config.toml
rope_fraction = 0.5
grad_clip = 1.0
warmup_steps = 200
MLP neurons of a small language model. Each row is named by its layer, matrix (up: input weights) and neuron, and shows model dimensions 0-212. Each number is 128 + 32 x the weight over its row's rms, rounded and kept within 0 to 255. Numbers have three digits each.
A block is one neuron, or neurons of one layer that tend to fire together. After each block is what it responds to, as a language model described it from the Wikipedia text at the highest values.

L2.up111:129104156100113103130155117112181162183115119110136119179111155132079129132087157157176133085107097180080125105117156078120084078104126132127097129124139168191166121114119144159110133093146092150087114092191115167108127156168172194128133148169150161172139119141146132214164116115142122094121130098127200128115117173131123159138150178153132194102114089118170103092075080078129192190083169114129139059103146135177127140136180124135141146071082129153066132127144139137145135147142140115140084148075119110099160148127144103083178197097096107096101130126148091148133045145105135154127072116104212156188127104134134179104129127123118067175134090
L2.up150:122107102153153095106097113127143112132147190133109074151049119138180189098140087156166112120093079110119135113136130104086137139167115115144065139169127146189096111098046117100158112127141153126176104139140148113129127127117099168065126141146123113182097082101073210149148143104112095152159125120080113146120108136081123164153139132136145123123136181118151175126172077127117148155120146207128136155162142123121125179163136149085078095079124150157131079136087127082095125183146146140110076133136156134066171050073138145088120120020139127121059128131125073116120106134133168187128082130122158142151151124110096110081100135166069083143139135
L2.up613:132109191132122184128117134096165117083110151148136107135120118124161120084110138106145127163157124128108028107102058140095133140135157194145138092110113150137153193101134181129107124207156105108154117117095118078059119111131076162158151136121108084115136187120105188122075130132120109137129134125146150109053155131150096152171161135132101145076123187118179131067081073139116197106127148144109087223109114122085122160155129143128103117127130142132150136105180142099135127127076190120143173087142152126103154137130155073104117069055119128183136125047091096161082133160100178121059173124122154166163202139052099105165117142073113147151139171
L2.up2509:123123167138164186107117118113064170183102126175104097107102062068187158193086159119129140159107097145136079138180161133088187089109155138116118050183141122122148081129079120133142107140124142073183120155118132115142126122140099148118116100126099133116070185132096159145144132149114144163139132165132159115152109145110150165123114116114185113108108148124145097106171183079091156067139111165113171110145115081147160164116120123101128152115170127127131123164091137069106098127144129088144157174121128081135141125074113126180141082110117115112115162060112091122100085170130105177111130143116132122179093155094157068106098152136120065172200125
Country and place names. Final token of country, state or region names such as Italy, Venezuela, Costa Rica, Iran, often after in or a comma, or in headings and tables.

L4.up413:099161179151113137146095112063137162114193145109032129109144115118099133178128120114083122156097115064117124147137133080084105136161127091066084091134162091157086127082118109118179105171121091086140116120171094094125100120105126084147122098070153133089098106109173146137142160116095166139137175129154177162096114070098104128134158080127172090101091116165122126106181125123169096118121184128111167095141126049109090135128080101126047149125110169096080072141040129098084107128088107147123134102169082132149158105189140114112111139140172149147136119168130113176141135135141094120137076107159096143113100128151141127089151129113140124099212144
Preposition "in". The word "in" as a standalone preposition opening a phrase, often after a comma, period or parenthesis, e.g. "in contrast", "in this case", "in May 1974".

L5.up125:096072109129128102105193155099106155094121133124141117107131096096098055125151135189068116128093141104039145098079152167149121131127099144203125131137118134143162144150143136096139100179182172146137124099116113113078135119117143137104102052078169124120123071066144128108099119153128130146116253143050141118154104132203137142127101138135084115120170182108141162102170072184084131071080131127126112174154137103055099127137108084163133104130106072126084148139100164104072098048176149123129060133131083171105184080082144134147156153163128154158083192114216157160135135095110158126106081129135134149195136122182087120125079113128119161111157072
L5.up143:090093110182132107082081165150084118109112084112075114168144110168130122178164095075116081099068104117203122186161172132106151105164116142097143099124094150093127142108085153106091101161137111116138135113113185103126109128075109121066141134112147081088133104114117135107153096126096105092191220025061130109079066101134100112135107076116135170161072128134134153174107069176122107106157150086076102111109154160092048137191094121120178121117091100038116168179120118116122161118137119105125151085114136107147122144153119154136184125102100119157130111121107085088134139134187145132153090163130159148160048156194101052170094075152117092096101071
L5.up466:132110128100126095161057173075078103143217131160116157127098122124123143158095134155080147136105170124159125135136135113086142144164092124122113099143102139189131122137116130097105188133120102107149070112125164135067100088110101135157125150177133158104121149102224105176193089076089097157090177110114130125119175101074150085126121122104079200162160154097171109133155176111163113110143148074166103160075087090142114103145155144151162171154128095156114123090148192115131098086140137097155128133118171106105087119151129143141150172119137110165137114108179127109143113086145133070127102144167174156105144148169131140141149143117156076152100103
L5.up655:115102107106158090111072145110120093090167123118080106089140111127092143140134160174118144076100099164113173075152148220157113108128119180111100124096133141136104214183126091133163134161126089140056100122121128034107191127128098109171139140159124096141150127154076159207129137112063110052129101171187132095110129113136104086117059147146095149148075151109189112151130136137102121233108128091144083084193143153177153117125133062162153093102135098088135161126159140146098096053160080085115083165162144173192158069156128141110169067125136116139124137074124167109096144134116131158141129138132170180130114125191163158157166108115170057100186187
L5.up831:164162114124146137129139131146179087123126106146048170104070121113131182152157128112113147203103096124142202102102127111135060161122166166167077095113132088066141107108087145129149069176126117121163098111156118106145159153134065067123100103043102058108176151117112153057083141150088169129071183091176126083166096117155145112072114139132208128156175134192184141113060113188152148175105118096162168143095185146120140059147173143165150134162177109079120102125093094148106193117139133118117159135128141147134129122116165136134173177142113065130086059147112128137100135113120170093115093131095122142087130162147086140091057113088190105134132076
L5.up1165:167182100113125094141131160164120118099142093147104073117098202143112139152117126134157080127074117194157128216099114124083104103173115113139140059117132142115108160152166121191101136134174155180154119095178158090114151174129169178142095157079167098082143123109133121105074169112131179160131182130070133147107121100140125176112040129144114125114125080115103105150117153147138214102126052077178118145098131107094159158129131066151096163093155132094136157118137101141166052172122100148129116176154162066145110147051196128075091154096159089109079130122148130176141063113165143138144098142122138159154120168135118061139106117124120079095173104
L5.up1202:134133118030164100054089215098122118115108145131121155055116154145131120107104085080119121169155087210154162099129097134132096089116092180120133092102104163186100117085099158093084090138141146086158153087134137090170096095160102157120139159132118082061126149122121133091139115105125147125125192110166120095105136128158130146126044128160154142150132109200141097157114137134155159151136126135152120139181127142169121080157141160184154093152112100135117121179042087147152152138140143083155170135147128149099115093178126179104112122131132110102120103041098136106078095144131107109131146091125154155191151121167093088118074118123174186115130097
L5.up1290:129114110117111137147207106164114200144114177101075139118143151132098159100149102135130125128145166103170172116122087129101215098103102070106113127163119083113145140126139141112090117144093143143112206145121108120175138101117137106084206117109121173091142139138120131092088129123085124164150184079143146110178171085121137092098101102058142140098075149178173175149119118127118139077129127116096161117089166165175156125107105104092130119154113169077130108109103177086162134151055114136139098137121095145101111083163173110092028158123168112093121070148132172044167102066152139115144121121103123142074116092169107117107103093092137163107179135
L5.up1295:079107114079131096105184065137161143169140154077075158124171128094120153110141181076104133125150100120152125160135142112159125134118164144152101050092115122103129174109125099091104173202127139157107099124124098161143113130100104125183072108137137133122084103128123163098078109132172092144138159154115174116157136120117145161148143128129154132190065155146072095132125110124148069122149067137116116165072090121147098122156151072079172090088111160171081157163081150204114117087161138125137097085143114143136168099113112109150131100132124114125138129104140154121111169176131126045134106167037123133121104122163116093118136109095156152107166135
L5.up1319:104115115129116106118097096128149126161135110123050124132109118098162104147121161117093141184111097147127089105116145073127144129140141084169153076103120071095065076109086088141103093156133146101172115175178120118103157166154134145130112117147152070103124169128126143123122129123059122135100164164141093133079178130115138122070164187180154119128105130091098100113157147119188122118101128099134140062118107097105136099136107115103019121166090149123103154162061107145098075096168146156145143140128132076137102100147144094113155070181120063070140134088103111137176194118122116103152112127090150164089125168151123157097104145123158116168130135
L5.up1470:126115144058115139106166086063063134216171155101102167081103120138129124201086135130168103150140137123130112116120150165131136181153129151127175116132140119157106119083134130138090133127197163136157167143164155167146102156102124074123104131108180123101119146131160117112126143121121084169141216124124121148049116105079115107132119200077076162116185159138104168115098085144112098216129148114160119119176116139131046098102111136152153091095101136085157095124107164068133117066140123085154126101081144111120063150134145131107130147133183095100162112104121112096101161142104098129160150113190170147053205100133146128130064128169122135093142085
L5.up1565:130121072072133121076111176124101090121154158127104151161129087095117135094168142132100079170163127095172116168174124103040135090125129107117171071120094115161090139083190055128165106183131157146154106107121169092098096138058116099132128153104114141152096129148203141122124116076105092100143194153076080159165111105139124125125139147114174042160061152174078117194093086144119077104104106168096070112095120144106081126175144115098138110104074127146064153120135112129101116139183146094164133107136129061118159157171097191200104179171113155074138092138126167153114055155099114132126140137106102139201111166141090094117114075096181130050194176
L5.up1847:134137132107087162144164154155145139121131171143150144148117133121147110108110151112111138092163138149162140228112195088026090103122075066170123159092134103057093122120149153127110128064124147177076169122119073098142086078102099124090131109127158095100128080085170112161108095165088152125081204110119138136196112107118154153145116123111111133138079157089130114194141174099136189102087124109101132123082082123144111140167128145134100146110125131083094124124162154091137103071143099133153089119136148123140143099138162146083109161105207111150108109065120056111142131063166138097100056141118164081109145178150169166143137139117141116160152143
L5.up1939:084140123163116125057058126162090137071117125137198141094063081159126136105096099154193130142134167121098145126126158100073110082063112133152096123186098145126143078111108097128104127162136155145179065112134093097180114131132153119068117112160100127075194169173183136145074158165067130148078181169156139165123162167134136153176184127134126149118139129122168109157191074158128120104124132131157156120134052106128138144116134132122096150159127115101197105185096113089106095092154084077151159145146106099138116122137131127141105196144187111145174135137195093097180097120178128084164114142154072151171122188130106139136114159127177124119172163
L5.up2116:103094191141090139088167099074143129157132080120098133088135115071104137089134136126116183112143087144155114193148135074143129129164126037097140095155140095154120123147184098107139149141147172144143102201136148078128065096163132097094133148175059127130155182107182129118086166220148115131092176127120120137070133127117148101127127101167161075142114119164116090164141092094112146224125112061118141086111159160116112133155127113071083181121110105099126148183120149145086108090129071088148107108136089089155116138141125091128111152164060138115092104082070120119123117114138136131175127177125107086181128130167116090229186112147154133147117076
L5.up2187:078147130156165114136098110135117152122132124144123113118074164103132185056147141132122093152140163108087091147112134132092120074180094177114100098157088080143150159142099098150148185153145191210154104114113133104090088165104093133084101145140084094122128161114156145152103145153143106070097246152123123134128099115134170115165081126136099126160075086156143147155107168149080091101158173141146067124088116121110085116116151134181106125123119061075095165099112166114166131168110127166083066118172147054108168114180125094150071105108024138100111103104149122103128143117075125200130106151130139130139098122193107124177106100143087110088153083
Temporal preposition "in". The preposition "in" (also "In", "From", "By") opening a date or time phrase after an event verb, e.g. "purchased in 2005", "In February 2011"; sometimes places.

L4.up109:145156210039154143160150111106042077163111161121095094113180149164138117108167166139118073116149116074147156097107114126105147162126194177125131102106146170120121124135134115125119138162123153159145129083150137066105104187135079076077165116097126065105154165113097094122154110097122158143125220105138163037155114148133110121157099135122122133099111137089097145159096103169100087147171165102033130131095150124094090098167112113120121121142097159099132135150071126143145157134099068162182132097120123159087126122142150204127176149088119108132151109139165113178103131128134150148136149091120164103132147115161114086099107130131137113144097133
Competition-event prepositions. Prepositions such as in, at, to after verbs like competed, debut, participated, just before a named competition, season, election or year, e.g. competed in the.

L4.up364:098114180129120181093186130130079105089118198149076105146099117111189108052106128220079126174128110119111103090138068135147120173063181075135115131135163155131088155189116169118087137149107135177174193163146136130163088130128070071134077172148084105102149122120062171145081132118109104126103116073088083096110180131146161137143139179133159118082092068147101159164124076105119126114108102154193117190120150165176146152121113136106124153111115116113128121138148135205092131145042155130075169172087174129099149163129071095075050084140119115085166118129172087162100101150131147114108156147122123093098166162105115027135140082151124138057094071
Materials and products. Tokens naming or introducing what something is made of or sold as, such as Oil on canvas, made of fabric, cream cheese.

L5.up172:122107205143127071100129129129128050158130090105178133117077096131117155104133085129148119130157107146153172116095113110137124122141151113065060154129164107128098122115166126175089106154136134110142140151118129087094092143125098119148134144120172086138120169138153195131098137141120110084079203144178113122083151109082145152115114115180096116099116156160234133119098117096158157122099171163122095139098231065155065100136137131106120084108105130123097099161066110111122113154130101109158154162112147136162141157129111179129134153115103090121116106115066112075120122120119109176057169130160102084184138132107124091087070160190215180134135048
L5.up276:155133139109119150146109145129189090139146137124138186159117134106122184148033155120087094132116105111116161153076072123111110085165090189125108150112154151094161151108140132114110095109130149106154109102149113155123140166146107128078096156157170119148129096155131117152112162153121157097161150128130115143086139101120079189078150138144168191105113129142137130116128104085164168175148158109124077227133169159187135117076111112128114122083052049130120103164125140147178133121089130141149176117087180119074082168096161186139143149095094136105074123092048222089036159068107147111092169123110181148154162124172160138121118106138159168090115153
L5.up377:147095165149091091146091135093133142196110147140156094163152080170108141209131123116143155155171144141173070113129131161095182111088141150102121139119122124105152164128145089094192111111141112148125104109138080075175121121145153121124117167143064127113099194134135122150175134118087098143141183129177178064078128127102146091161148120207133160106123104147157103204156113136147133147155129131145101167111136109145059145114130175072135108150123168126154157165116112103141161147083150128119141140166132124109109140112164181100193115112145152121069147140098142168121116123119150116108123135140142107147133154075104081157121186154151147150063140
L5.up584:127142185118104122172087096053150139118083141091082134136093145148121105147128162154112125090113183141136125097135113104158149073112166160120106111082115148124131080139072111163112063159111155175185085084087121106179074107143086108126106128105055095123139126137101126115110155141122166134152191098132152129058107111183160099129095155107203129118094061127165117130165116138132154107103090159139134112124144094079115097155159151081057141150115125198165112131140104086106099096089118103089175130078159120082108114119140141077136157085127123153124071119148068145100140142135122090143124125109173088069083141117119122171163090183125110159129113
L5.up605:140136134110099086165123129089150103141172151099120058165109102138129130173114166119134190090169127120135113138114118115143144122167176115143112091082122175116129179145147128151165093206177169056135124094098114152147083119101093117096141167148147158139133190176115144084134119154146114141066123114134154132084134123136167120164153170111138117095167186091153094143210108119126144181135137158181049130077124132102140102101144134106156054112127136121164137166126108143190175123118144115132127176106149085092068128171128201112126109129110088131106108126153202166116094127057143107142091121122162115156065144110148182083099128140142120130093083
L5.up627:166121145145094121126058100085176083067171145141166114119102071141102067138159093142122207087116108162146084099171096160124132125134131156141078112090134088192142177123086105128145181151128169124140145104155090108148165164114141124123113186147161078089095138154114156155063122114152116119109137076117099089161152100106159215149153116118109203156082147144168108140108096130131148105146145145133073148124145121115131115132097124091084139134138155160193082097120115099131180097116155048086099140112118189081115120101178161078131125132092124175055130114063140069096088170091156109146097152104136092098099100095117161132084118108108171096105157
L5.up791:135133147114075062146096196148140077176123153081087108147089086126143167180137133119096140131097110156086131150194194146090158151116106116122131082119104150147127143076105116108098147173147137173098116136182158100130108168154053133138140146113104131130134110145143098155142147127098124140092195129077114151091156143113146186145107143134124147091169109153137089125166089126127214131102134110124106099035134209125151189162100081073124109124158106065089219148122159060111130118151127122169140094087170106115097068165164206136179117149101166101096094133163101156121183136118082153157071180169136103176104134119139072051127142122173163137157108
L5.up923:117102137129087101140144182141128166139113102142149119151082134149143113134107085089125134115094116127071136120154170103170154173097132070121124109137123083101101069052125128129120180160106171102150139083080179125111113121123101073083101147148149074117105074102108103103129175080072096088117152152130079090141095130116119128119135040136147117083106129124111185155117120172123143171148100141106173201169099141113087102155127118089095100150086157115158125115108139166121119138141144094170063119213107060116047135143179099125172122138086089123087115170082111142106118158159165097202147138094111120093138183094085146120119170096152146091118172
L5.up1002:145055218139126146120153192126094093187151147076153116070100155111141176126139153157128139098109123167088087101083100180157128119137058120096135092146132172113141119130102090154163029095137135186170112139157142082162075173133133165177089108152149127111133082090091148078128084158138116137102156069090048125124079152143131103175135152089148144077102135139138132120139119112088133056123120162074117098154134126131142144136149130119143165129069123105168123154071077107072158097161116133108171124068131108131138143090136149098157135134140162115142169097123145100143154094108087148106096186086140084111103147116096127067094099154100111101104083
L5.up1083:147122128122129126167071128148061141153102112119111137135152122142133145123168198113136152125124142067115036080090163059141126151099170131125101159163096106126111076124089158125109091148107104174118106045145093127092104161165119130113143116154129112121208132173071112158085121175103091095109194099165139082126108170150165153134129146171095093045183141126111148149078141138115154152124134160090137111141167141217162149129108147089125112157143152147187117137087098125123167151100083061178173162079087102075154168172080130141127186077080147152135128157133138133158111095131136128079162176154171103133132148127086131133129124159122143095131048
L5.up1462:143128166165112060155186142123144077132102209124087140146172193156173103148167121133117152118136094168136107171104166153105102136148105132138109167170169144190115161166097097155130128155112178089118135162135075083098125163100113139130145097107099159109059159089105135076126158143165100136148189153168103112138112155169108134118092116137093179134121177103150122129178126133145154127103143115048161096139177207074119050091120067151155159083100126178079094150124119178134171132069151121110136132103119131156109182096159103139133127073109120112147154140157186123116142134116108159091012167133103091145148151108137159095174128199118107087106070
L5.up1567:038158153189144119127120091134173095154110172079136112140142121101100168149095181112130114065201136129102171105106147153105109105107144141152137108119153146085131164142080072122181103189134139135149134137170125170112085130129111091145175154146120106145151131155115142129157117103146140123111203088174154087120077090150140135107165143135116142075193147131167181134194126072184137125187104105177104154082157163180109143124102124131101132145103121129045083163105107127122081156097169130097102124105181111049101205121118187113167132149156074124095091121104142156111135139105095125135088121116093149151114113085143037129107161143171177139162090
L5.up1743:120088137099079098146129097104117106164181088132132099124117109103158167119131165110194133136113174122085125136156132108114187154107084062101161116102060190092146167165126075075071079148123134119097108042184105116131102143076151185117110110148095166137153105128135139122131098146112137135083171100172111134160128050109211136111162100117134103124104099163123133128072116138112149065156121088122104153082103159086140189153125176166158088147122149124116146200073152135126157153102105124135107123136185136075168142118108156107125151128128094129063057146054148156108091137104114110161097139161122133117130191097137127147120106109137104100149118
L5.up2254:123183159061072115123088223121177108137101135108179173122163161084131110135100146142087126106080158137167121070097085160195137089130109172079089087122130100109158120088116100099175139151094096140169126095130115122149114093116161075069149173130139111108112155108109092138106153113100214127084094142151153045104131141133144093093121118099096137140126123175111170096090149143113089126140126122104103100225155051104194145145182172135127131142077124144141188223151119150133139104148130107124132153113153191133159084098126202117115111142101120168171095123119071102147151155081148153114090137155171117155171199125112162168142107143115183126104169
L5.up2491:126157184117068104142143176108103070111159147146108109110096165123149159119129099159086146095167094135122147147115124130095089146091149116135093148137097070151145148108135113156139202196106150157093096113088091100132069125050089098116108142140147061129120165147158154110097108166124192121169168165131120108177164147094171188158212126152111134128107195123171119156175113132187131092161141144096125192142151112141143119126109139101115158093141174086221052089131121181153142147126096114124107113116131127107205152110152099118146119075130127145070159129075095141102105130113118153102132126150096113108148120097150154142111151144145118064109165
L5.up2550:142088164092111121166109114127159176082079192081125137125144151088196120179144110133085203105135091080176087130134114068104176088103114196086073139133101041100199109077127119139109092129124133177148059084121162122118132101148092083134095137178122163108107174164102177102103125063079103159065172112133133133119113143145151134138109091158138115119078138113145073101121151133076169037180137110092083145144158108123075125147153142115113130122131142122162127092076161105129117153119146156151116134125102137068095107143102154147099107104081162144069124135118102100122134170103175102142117141153119125125164115081074093135129178155166156120084123
Country and competition context. Tokens right before or starting a country, region, war or competition name, mostly in international sports text, e.g. made (debut), against, FIFA World Cup, Korean (War).

L2.up385:126140120190062130128087119119188155160166139106115122188104134093108143118100103130135109134087137133130142171146116057087086131110096139076167137119135138124108184130143114137093123134103202136095167120132123116179099115117115189170165145122131193158112156159159083175164130075112129123149127098119111108171114149151130089120173126146156157073100073128076074157112139113097171183082159152099135061088176101125145117145164183148122117131124138113186136227148124177152105149171099117134151224095138191133186147145113125088090113101176143064125099161154152174173178094123117147081094115162124133113124123109135028154152111089136125140142127
L2.up456:149129118081094133134155143059139126181116139083114114160139127103137200046145146099128116176067174167106124123215145132118134150117162119115137077125107165133099128104113145123117142123144152113090180137168133126070176104104125169154119168164141114102127100251099071133148183130133126118165122102145099168066137152082149111098105109132123104113097128119114116147125124144111135152111168142143170147108112121152148120122125098100106146123158199125165124127094066134129093100128101118176088153080143157179110093120131153079115146140116146101082086188187149095164194178188098153079069191167104108146113084128060121155149142116151139107129115
L2.up1155:177160088111129150196130136151143112130178191122111184127139101046082135114119102189204151114098068132122125161147143102072126091105157102074181135118048116102102171132129126089068146112132166088181080180160078114157186139143174202155122045113157115113130117193171139116118165133106131120141206041142124151146143131151168160118149128159144084127098151158106070171143077148088188062130094162108194159107161113106132140147176169128137124127156121115115107106101142131113094092092142212082200191151120107116152153173172112077123142112107067152167115159126169091130079140112174116130126180078077120102144141111112139151155130094121157163133152
L2.up2106:121121055097149163114115143113137131039146137126148083101164165090167155161134111165135072139144110163090078115106172163067142086162142172121200167109120142080141118154054071077193084098118139158087081051150179131173154092096127156135196167201157166091119132159084083142067184080131128173169194100082141130187129147108106096145147131120114152141146079186079104177173112094128159142104127082081091171090147142109146083070130134131096102142101103134112100116130125084126170103083150144168111167098069148191153142118185139142028134135101120139161088155192117193163158188168068116081118104151127109058102170102140084126154164151120125071143148
Generality and frequency qualifiers. Adverbs and nouns that frame how usual or specific a claim is, such as sometimes, commonly, typically, in this case, previously.

L5.up21:159106149092142121143153085065139108129151091131154147101127073088107057195082145100096144175147152143106117186146153113119142130155150191140148194132053181117148102155105171185181138115170174096146055128035148093165122082132093114097165116151157158137125099134118095120169129100139132063169155168097154144135111164121155081127187132096087119121154114115113144158097095127158157112060064157112165152105201101194093102117096135154109096175120127114083103111146091105101118128137165040209113129103179116102122131139141159079122148128126131103120130119148166144162122107053157167114151208090174093126111144155142133146110122101156128095133046
L5.up43:136134187060136170158128167125102140095112186083112095131097095160114093100164152153153102121074112159147116116105157127145106128142161105113170133087105151134172134100143158082082096128114134143096121081138139096207119136110109133125115107124134108131059092191123134101107159153140200121152125133077115124093100133116191105117133140132107105178126081167131100084117129119125121169148060084172169157124159078162157134091117111147178076108069159167119137132140157122066110143088099099082143165125166121207131105127133165090116146138171118154141118138159144131146091135076090081139134134139157092140092143107093136103058146114162118171092198
L5.up100:128144122144175094157174146139105070158178090106133091168112161157107130149083111187131108075131182156113161071126105106085130183089108073165074148145086104081073139118069153133128130129176128161087146182078176163123141095132136102127157107149091154115143178114071152145089089138091186124123150146088147130124161208112058119141120177079076122101096143107141144112106139091118112131123090165141143180101095103162126118116120161145151095060165168078128123175144106160118089146142070034098160160115105052090127186082086148124137111094132150093162184097153144168144068172176117101117160173097154154121092153171155133114133131168114089095130084
L5.up148:073145099146099138110114100165113058174143142103119052179143169064145116187145120151063135183056067139107107077099091152151129160106157081128105139120152140049119089112125136095120152135100198132159129122137120118081153127173098139084158086187178144137099150174159097082129081108118109113115156147132154102100068130179140112159181154147102098077120072104092167155127116152126171161160118150110129122090132120175114107105139149115073138099127132096174094094116082170118126106096136090132166124111104166083182157117127145097148134076123139114123130165152126106117074100116132165080136182129112124142101148145109091145095120186121075126104063
L5.up196:116139170136132130105117088149153112130118142100154106114092128101123150121140121146130124187113073136088121112125150155101104156096092052132080112137147131104144194078160143070119099177134117102111173150157092134199131146163108092120125114044142124147186159151144065170095172120097122079095167047066156096088162095133192132106170153151126085093047115154157181167144116126123120096082194150207163109104194152115154149138123154118120114146122140117088143132128114154094078134076153122127157053146167162132182133108104122110127132145152119161129068208131111176137155120115121080072143175143102092107176166116131084149099120150157122069121077
L5.up320:089090132099021114083175090167160127113058119113111140118115090076154157147094101118161132140135129153111089061126157145101085172067118133163109139159107104123123116099178076136127108101118113222218089091103159080106178121171118128140147155155109103196076147116106095118097123100126131083132159182116102080150129120156127113138148061153114106120133079087112136148106128138083202154209134182123180140141089096099091138148164127178152126098164152142111119117147186178118117092142114075120128132091077135135129113170175132127026123110129095152124092140085112133160056101098212136089127146140081140110072129150132112101134133115117091145091064
L5.up615:070168137159129145116171061127105133145118115151082149160184090141077137196108084148120162182130133146113097123078076096164083149149158124144122136184141136129139125162138109173097117105118211141207055080127072116107183075143070151099124137090165068133142117143089131082128113099162227074097119130087140140134090113146175215085142070113147129126080052099146168165150182127120154128123136164156139151079091131135103110100148144205136117138130170097128110073114124160090108172106090117130125127139086091083107091115135117100090114113113082175087135131147125080085175070095156233134088106140078076178137111142112132161102110096146065112119086
L5.up765:051112075087122130132136090097129132197138105156081096163127154151092132127017094184063140112089106108173133132058103139149123146122122103097088160161124095068142133094133120159133130109161160141160127133091114169066142095133157126138101081162112103137070129169100119099204084131109091127208159082124158121125108089082168099144112216101180146080067144111142166149147164118137133132182112107134105131091148098112130125174061116111146127118130127126091111115088162132114066107102159127155188180077095111147219149108158147138115176164114114118225149101107169183086140081165084122174101163150112138128116106126101086129092149109120124127181093
L5.up992:075112100132138078096113119144120119166093134129134104131093086080131114064120101086149134053086120141118080128148140214115148100053136167095131140120185151106173146086095129115179110117148175169109139203132161088130099148168141109112201181134150081141120068092103207107118120119125205124131129115159080089093144133122139051141092150097099101108152119117125120150100144080158125122134143082129147137088110160131130137123196097178155066095120123105154107109128132134170033157111102104125147113091091126152113154167117147153147130104112154115120190095128109110120128123117155126069119126085136128105100155103096103166145127124146140149109119
L5.up1028:145083093150108094122116085172085056092153060171129125121088095122059083149088147103084123136121128141160093158102029111082118092082153172104114112102141065108139157084064119160147098185078177170090080133146112104134133136157160102065176126141199130123081092160162117097102110068103088145107159133068113143082112113162060098076186117142088122112112127101152117144125121149109102127112143126111152137140154066178135137177096147138105136127113153112035142098114134113115151147144110080117081089146099097096138211104105123138128084105114132132055147109094097205138181105036168113121126140084178136139149186112117172113095126163148116165065136
L5.up1108:132163136128136193118095178085128123145165111166112116119161132101077085134107129107140144172105110130084134133125119095150096123067154172107204106163082149135126152133157164101145123126142184161103068113214163135048168128114195107130120142146128094139161163133116139120135091136100174149131170114104117153098073137189089098052088118157104140110114089128134113126142151101142132145121117086162140158080099081187085174159110167223107076115166156099135102135144124154174143120126134129125170124104077116155094115107126209140097134114162134127128153167137192161121115156169119134150136111132138152154149134145117129171124056139135098108145120
L5.up1243:035112106090128099082096141133111084104157126085116112149141124101113106132208156186082095163108103131115074216094173092083108126105180180126119133143083122108125101068097139173086129141116118139154113119155115183153135178118130097148117064115137108138128102107138099069139038139122072147132145140079107114120101122160100126118162152099139081062073161129147128119111124155116168178088111129152156129118153109118120136099111163100134114099050138146096164128122108135083139123107159107059139120158100123176132086119112206142149161123090149155139112157132093092111121141162105164146093155086126147094132140089078113095132022137100163093148089
L5.up1549:138173110109059127171124101107119098101196128068142065107090115147076102126090126156131114069105063134146125143073111099097158090125095158164093126082136082122100166170103122152168145085111132174148149123111135106139165149142111130161127121123146121185146102112163103090147116203138110129167140147138109150125137131159101134153138131120084112118179136108125177177070130063161136133164099188070097148154154148213099092132142111111073096118120135065130114210171151085124149160146050071122123098147110118125158139134179111147149143096162135124134137154168097136132048181193163095094190137104160170142125117163057109128046159210131104129133117
L5.up1590:098152105123124072159156117160083114142163179104097106094150121042157140124120170191145108095101107125152080184124066130125089156117181173185132135135109111107125142162107110119167120120060172110163144077159168161120130112109214159162149169139150114100135137107126088071127105105126101119136205100137172157144112119130125126165175148124149131089107156152126145108107164134137147140152116099156095080102101094123100076137158160167175067086136167083143118076148105106097049107115079133113136120166057091147145145089092133095143182101155121136190144122129125117170112116152118138143155139177184136089121114111144142104067100229159083116145128
L5.up1591:122122100124117146101113141156079081117151162132109058126075109055127136104072065130064125129125173099107126114170150150112145174045091118088113099106214117104113139159089153146108073165115144141086159130105126114147182143096093045135097033145091128148134184169177127149111159129138149164114154120060174144094124105104099126101119137068150132105105100141099114147091156153136141099120112135156165113097150128130088120152124124167121120105096106089142156167141149149094105131076093082099169200102147124087140142125091109089123150116188151095151138150195134173135095121127132078117150170192139133104107151132115035105131135140158127099141017
L5.up1945:099171126139127160105135140145113083153135093154057106159073169066140117141077106184107091130106119143120202061142109102126146086131148167149091087171098084119133195110158161101087097110107149115164139153146099144102114165163123099120132139106172141128121153159111079104163009136113098145103171110088128171101118153140182101054125183132152118058122139146087146141114163129139151137162079171112135096117164176112134172080114157130143163147075142129155128129149186129118083130108118133217119149134130146079150095061081078120136117156147113147103104150174158134158148174167095058141120104105133106138107175099116102135095127085149157143073089
Before material or substance names. Connectives and word pieces where a material, ingredient or substance noun comes next, as in "paper or plastic", "Oil on oak", "butter, sugar".